Weights of a small transformer language model.
Size: width 192, MLP 768 GELU.
Training: a variant of Muon for these matrices, 228M tokens, 15143 steps.
MLP neurons of a small language model. Each row is named by its layer, matrix (down: output weights) and neuron, and shows model dimensions 0-95. Each number is 128 + 32 x the weight over its row's rms, rounded and kept within 0 to 255.
After each neuron's rows, "fires before" lists the tokens most often just after its 100 highest values on Wikipedia text that the model never trained on.

L2.down644 [131 124 131 138 150 139 120 137 173 144 142  83  94 129 126  69 166  93 122 166 200 150 137  77  99 154 105  93 140 115 109  92 137 206 136 129 123 129 178 105 104 182 143 130  98 146 113 117 129 121 135 124 197 169 123  78 124 142 119 192 141 156  98 127 105 179  51 196  89 144 160 137 158  99 103 173 141  80 139 108 106 186 112  88 102 146 118  92 157 140  93 156 195 145 143  89]
fires before: "a", "o", "u", "e", "i"

L8.down338 [128  85 139 153 138 117 123 172  91 116 128 153  82  59 121 148 106 178  82 142 167 120 139 195  76 111 213 121  95 108 115  99  73 159 123 149 180  86 149  98  94 118 106  19 116 122 127 169 164 116 143 148 155  67 134 112 157 153 107 138 105  92 128 136 181 178 121 155 144 170 154 142 193 108 157 122 112 153 134 178  96 126 151 113 139  84 109 144 149  88 155  61  91 126 142 148]
fires before: "d", "a", "t", "e", "i"

L6.down530 [128 138  84  81 145 134 184 200 119 107 190 153 142 139 149  90 169 120 153 104 134 100 135 162 168 156 127 152 137 117 145  83 118 171 132 107 112  84 128  91 110 157 110 131 119 148 150 120 128 190  99 129 176  80 141 105 177 123 126  45  75 170 145 147 206 107 132  75 103 111  90 134 143  61 133 140 121 124 145 144 107 174 114 116 158  74 206 150  75 123 144  68 153 144  94 168]
fires before: "n", "r", "i", "u"

L2.down37 [136  82 153 140  87 159 109 126 100 127 105 171 144 151 176 144  92 164 132 136 119 123 109 163 126 118 165 102 109 204 141 106 202 126 109  96 125 144 120 103 147 149  90  93 162 103 118 144 180  89 130 122 166 164 104 120  77 166 109 156 163 117  87 103 101 118  99  94 158  56 154 106 129 206 162 124 115 113  74 138  70 121 145 137  81 137 137 111  96  95 182 140 106 129 109 155]
fires before: "-", " ", "\n"

L8.down89 [119 100 192  96 162 130 152 109 149 131 125  77 130 127 129 173 108 120 102 173 163  95 123 121  93  91 144  76  77 139 168  88 184 190 119  91 104 174 136 134 132 154  72 162 120 129  68 134  89 183  89 178 184 119  65 109 138 153 134  71 166 134 163 134 162  88 143 147  92 127  94 136 138 176 131 125  90 195 130 122 129  66 116 133 125 103 133 160 112  69 128 148 175 105 157 134]
fires before: "t", "s", "l", "e", "p"

L2.down302 [173 142 134  92  25 155 118 123  97 148 170 141 127 136 133 177 159 133 129 120 145  85  87 169 128 138 167 175  88 154 117 120 173 178 104  84 127  73  98 109 152 165 127 108 183 178 165 148  67  87 113 101 128 173 117 139 126 100 142 111  94 112  86  89 103 141  96 165 156 144 122 113 140 170 199  53  93  95 100 171 128 118 115 170 136  89  87 120 111 111 101 124 180  87  91 130]
fires before: "-", "\n", "="

L8.down369 [160 176 137  97 107 146  94  88 108  92 116  95 118 157 139 124 104 129 166 116 200 146 131 102 135  84 104 120  92 153 127  71 152 162 108 161 155 138  87  98 141 142 151 124 160  86 140 188  79  89 159 122 155 163  97  90 195 108  55 125 164 130  79  95 164 130 129 135 183 130 176 148 188 120 100  60 132 135  93 164 101 117 156 134 125  87 172  82 121 137 170 165 131 158  98  69]
fires before: "e", "b", "o"

L6.down568 [116 133 156 187 110 107 153 153  99  90 111 127  94  74 126 154 105 127 153 134 178 117  79 115 123  83  87 153 152 147 116  86 144 164  75 149 143  62 143 115  88 109 127 164 156 114 136 127 146 148 117 106 144 162 161  76 199 124 174 103 103 171  75  95 167 157 167  84 180  83 127 103 142 157 159 147 159 187 126 105 146 156 115  64  90 106 102  96 166 139  87 122 138 141 166 148]
fires before: "t", "c", "a", "8"

L3.down646 [104  97 142 114 117 154 139 117 149 104 122 173 113 191 181 144 126 184 166  85 169 119 118 146 115 138 149  90 116 140 131 113 102 121 137 135 149 102 135 155 159 135  97 147 114 120  81 127 149  62 120  73 156  80 183 121  93  53 160 132 105 127  92 172 105 174 146 145 133 166 122 123 170 126 121  91 127 198 162  99 114 148 141  99  83 142 144 117 103 108 113 169 159 124  86 140]
fires before: "e", " ", "i"

L8.down381 [126 127  95 162 110 125 141  66 116 100 152 148  94 139  57 225 159  86 121 131 132 162 147 131  75 123 143 112 131 110 179  81  85 205 174 131 147 170 124 136 112 151 134 181 122 122 160  65 143 153  95 151 206 142  65 100 188 137 146 113 152 195 119  92 134 101  80 130 164  91 161 113 147 137 107 110 134 101  96 170 147 141 116 109 161  87 120  79 144 149 174 126 215 147 122 131]
fires before: "t", "d", "e", "o", " ", "u"

L3.down412 [143 136 154 140  75 133 126 152 171  93 136 144 139 150 141 104 128 131 198 108 152 114  99 110 100 154 107 154 206 143 142 138 183 161 118  99  95 105 133 167 122 199  86 139 104 135  88 126 102  97 111 177 109 182 121  75 141 123 148 120 139 145 127  96 151  78  94 160 144 146 197 170  68 164 126  67 125 128 182 136 115 175 134  83 142 107 150 131 146 132  90  74 133 198 129  84]
fires before: "r", "n", "m", "u", "a", "t"

L2.down440 [155 141  87 166  60 104 181 157 114 153 132 138 111  88  98  97  78 141  70 186 166 154 112 156  78 123 135 108 141 168 148 157 100 161  83 121 134 190  89 101 127  69 108  88 119 127 117 152 109 119 188 198 146  78 156 165 128 133  85 165 131 122  96 139 152 139 123 132 109 170 132 151 103 112 124  85  80 120 116 146  43 122 161  89 180 119 186 114 109 147 114 108 156 116 136 134]
fires before: "t", "d", "g", "s", "a"

L8.down683 [109  95 112 168 161 143 120 172 107 125 128 129 142 124 181 195 162 113 171  44 131 129 137 154 127 116 123 138 147 158 177  99 149 187 154 147 220 134 145  95 170 110 111 159 102 119 104 112 156 105 160 137 123 141  71 156 180 141 165 157 124 156 161 111 129  91 109 152 155 101 133  38 215 141 150 113 147 117 118 119 123 185 108  71 123 171 118 127 192  56 136 120 151 152 107  85]
fires before: "f", "d", "n", "\n", "p", " "

L3.down184 [151 139 119 130 191 113 185 157 133 156  57 126  77  92 127 118 110  94 139 164 127  74 157 159  83 120 138 112 153 118 174 118 152 177 133 157 124 101 138 124  75 141  50 134  20 126 154 172 131 199 133 181 174  82 145  81 147 152 122  86 186 121 132 138 155 139 138 169 147  99 143 132 169 116 166 101 102 152 133 141 121  77 114  89 166 119 136  86 124  95 136 157 155 155 148  75]
fires before: "c", "l", "t", " ", "s", "i"

L3.down405 [114 139 159 140 156 137 157 168 114 122 147 177 123 140 133 134 154 100 116 111  80 156  63 118 138 119 129 111 148  89 131 134 115 160 132 178 109  94 130  99 134 144 139  93 114 132 141 105 153 141 132  56  86 120 154 189 140 179 165 147 137 134 122  85 152  54 212 135  47 136 142 122 228 104 139 185 159  27  99  85 181 134 122 164  87 174 141 161 120  99 154  94 138  97 163  71]
fires before: " "

L2.down712 [145 114 112  87 128 179 160 131 148 175  74 133 116  97  93 153  91 141 135 154  95 174 154 122 162 145 172 121 101 108 156 108 123  92 151 132 130 189 152 126 118 158 137 205 139  87 146 164 106  93  82 154 117 122 134 104  77 134 111 155 115  96 135 111  82 122 100 135 148  97 124  96 146 163 150 131 142 132 111  99  91 107 126 125 110  91  95 143 157 133 100 205 199 151 150  91]
fires before: "r", "0", "1", "\n", "9", "2"

L8.down463 [171 117  93 125  92  82 162 144 103 101 125 188 161 126 149 160 167 151 132 126  95 160 100 128 176 141 121  47 163 175 118 117 174 251 124  77 128  42 126 114 110 107 141 159 133 132  83 105 154 137 102 146 131 163 107  92 134 161 196  96  86 111 162 104 134 137 123 138 138 117 149  86 153 171 163 155 135 127 108 103  95 188 143 119 126 120 165  97 116  80  83 186 148 133 118 143]
fires before: "h", "t", "y", "w", "a"

L8.down350 [102 125 143 161 152 163 145 134 114 120 134 138 139 144 166 103 137 145  98 181 105 140 121 117 128  91 142 131 145 147 124 153 143 181  94  73 181 119 165 132 159 111 130 130 122 135 103 136 181  80 182 112 118 133  98 157 170 203  90 164 137 142  64 145 108 152 123  95  41 125 137 134 121 108 125 120 167 130  71 128  86 114 118 114 107  90 138  83  98 123 112 143 220 142 125  70]
fires before: "n", "t", "r", "e"

L3.down522 [113 110 110 142 115 147 101 101  46 118 125 171 141 162 124 116 129 112 119 107 169 140 185 179 107 126 135 151 118  92 126 150 161 163  63 112 177 189 141  85 135 114 152 144 115  65  93  70 151  98 123  56 147  78  69 142 148 105 159 168 106  57  82 233 144 198 163 139 135 109  97 104 160 163 120 143 158 179  75 161 151  85 200  95 109 117 134 147 122 103 123 174 157 111 129  77]
fires before: "e", " ", "i"

L3.down327 [123 149 112 148 126 105  79 118 175 178  98 138 135 102 135 135  21 133 173 170  99 113  87 132 103 155 177 161  88 103 128 102 128 156  96 120 130 164 120 124 118 153 160 172 127 168 119 152 162 144 173 143 156 112 140  85 133 179 157 143 104  57 143 150 123 124 164  70 152 155 165 112 112 142 125 119 120 131 162 178 110 122 144  96 127  97 165 129 177  98 142 154 164 116 130 157]
fires before: "3", "°", "2", "0", "″", "8"

L3.down262 [116  92 128 134  96 175 109 155 131 130 141 144  56 161 140 152 172 143 156 124 141 131 186 131 133 194 139 205  85 137  95  96 174 114  84  49 138 153 105  89 115 138 100 102 126 165  23 111 180  87 148 140 119 152 138 113 161  80 150 121  96  83 125 197 150 133 147 130 130 138 173 188 134 135 159 113  89 169 100 130 144  50 119 105  95 142 117 130 121 142 176 132 135  96  80 177]
fires before: "\n", " ", "%"

L8.down643 [148 154 155 132 113 112 109 137 125  90  65 134  88  28 142 117 217 105 137 143 174  81 107 168  45 128 108 110 109 136 162 114  84 174 121 157 149 146 158 107 188  94 125  87 124 140 127 153 158 208  72 161 118 157 156 128 110 135 158 151 102 158  83 149 100 117 137 161 131  75 168 104 162 170 151 148 205 129 164 106  86 138  98  95 197 111  71 121 172 108 170 142 130 129 131 164]
fires before: "t", "i", "n", "a"

L2.down656 [101 144  92 106 117 173  69 181 150 191 144 176 136 145 148 126 137 132  85  75  85 141  94 124 131  99 143 182 104 114 106 125 106 185  83 112 101  58 118 135 108 152 152  91 153 158 138 138 126 125  94 126 140 148 180 181 170 131 135 114 147 158 103 189 194 114  90 107  61  63 108 131 158  89  99 159 118  97 132 128 109 112 133 145  40  85 144 123  43  94 158  89 110 161  98 114]
fires before: " ", "o", "i"

L2.down59 [113 174 171 124 129  33 127 110 103 109 149  92  75  90 115  91 154 141 210 155 132  82 131  93 168  99 131 143 131 152 108 113 172 132 122  98  85 184 173 157 130 211 157 122  94 135 129 189 150 115 128 111 129 137 112 131 179 109 101 152 187 145  51  87 103 163  95  72 141 128 186 129 147 102  87  79 186 109 120  94 144 135 166 110 125 160 133 114 161 118  99 104 208 186 132  80]
fires before: "a", "o", "u", "e", "i"

L3.down162 [117 135 129 143 184 154 152  96 138 120 149 185 134  80 106 188 125 105 147 155 134 140 147 143  84 184  77 198  90 150  60  79 117 158 115 154 107 148  75 100 186 110 166 107 130 102 146 108 142 126 107 134  91 143 162 101 176  96 138 148 143  73 106  90  89 136 187 185 173 126  81  59 106 172 108 148 183 196  78 144 192 116 138  94 135 124 106 150 156  59 122 125 159 146 161 136]
fires before: "d", " ", "-"

L3.down40 [130 157 109 134  65 153 120 111 129 179 111 165 128 120 172 139 120  88 145 141 146 152 155 117 155 113 160 162 124 115  84  93 147 133 104 122 121 111 143 140 163 160 133  96 166 109 124 157 143 101 154 106 139 137  83 130 140 111 129 140 139 124 181 130 120 154 112 115  96  57 109 137 153 104 184  95 144 168  99 138  98 112 179 168 118 151 137 140  90 110 117 147  91 144 113 138]
fires before: "m", "c", "i", "n", "e", "t"

L3.down222 [108 115 105 176  54 118 115 154 111 132 148 130 105 128 196 150  97 153  74 104 160 137 140 154 147  92 160 184 160 129 186  94 154 143 112 192 139  82 109 110 169 110 153  98 140 144 165 103 135  70 107  81 209 113 146 146 124 101 113 109 120  88 122  97 108 138  76 118 173 120  96  57 102 169 126 141 118 155  77 192 171 170  91 113 110  76 112  78 126 139 122 136 172  79 145 136]
fires before: "d", " ", "\n", "n"

L2.down660 [151  98  71 118 103 172 127  52 124 143 179 104 162 130 129 155 179 101 147  90 112 158  92 112 179 139 136 162 132 149 126 109 118 137 133  63 131  67 106  94 178 124  87 119 105 195 131 154 121 154 156 147 128  92 135 125 141 147 214 138 138 169  66 104  78  66 126 121 179 140 119 122  79 110 146 162 102 124 124 146 134 117 127 125 160 148  72 141 198 120 121 172 141  92 120 154]
fires before: "-", "\n", "a", " ", "2", "N"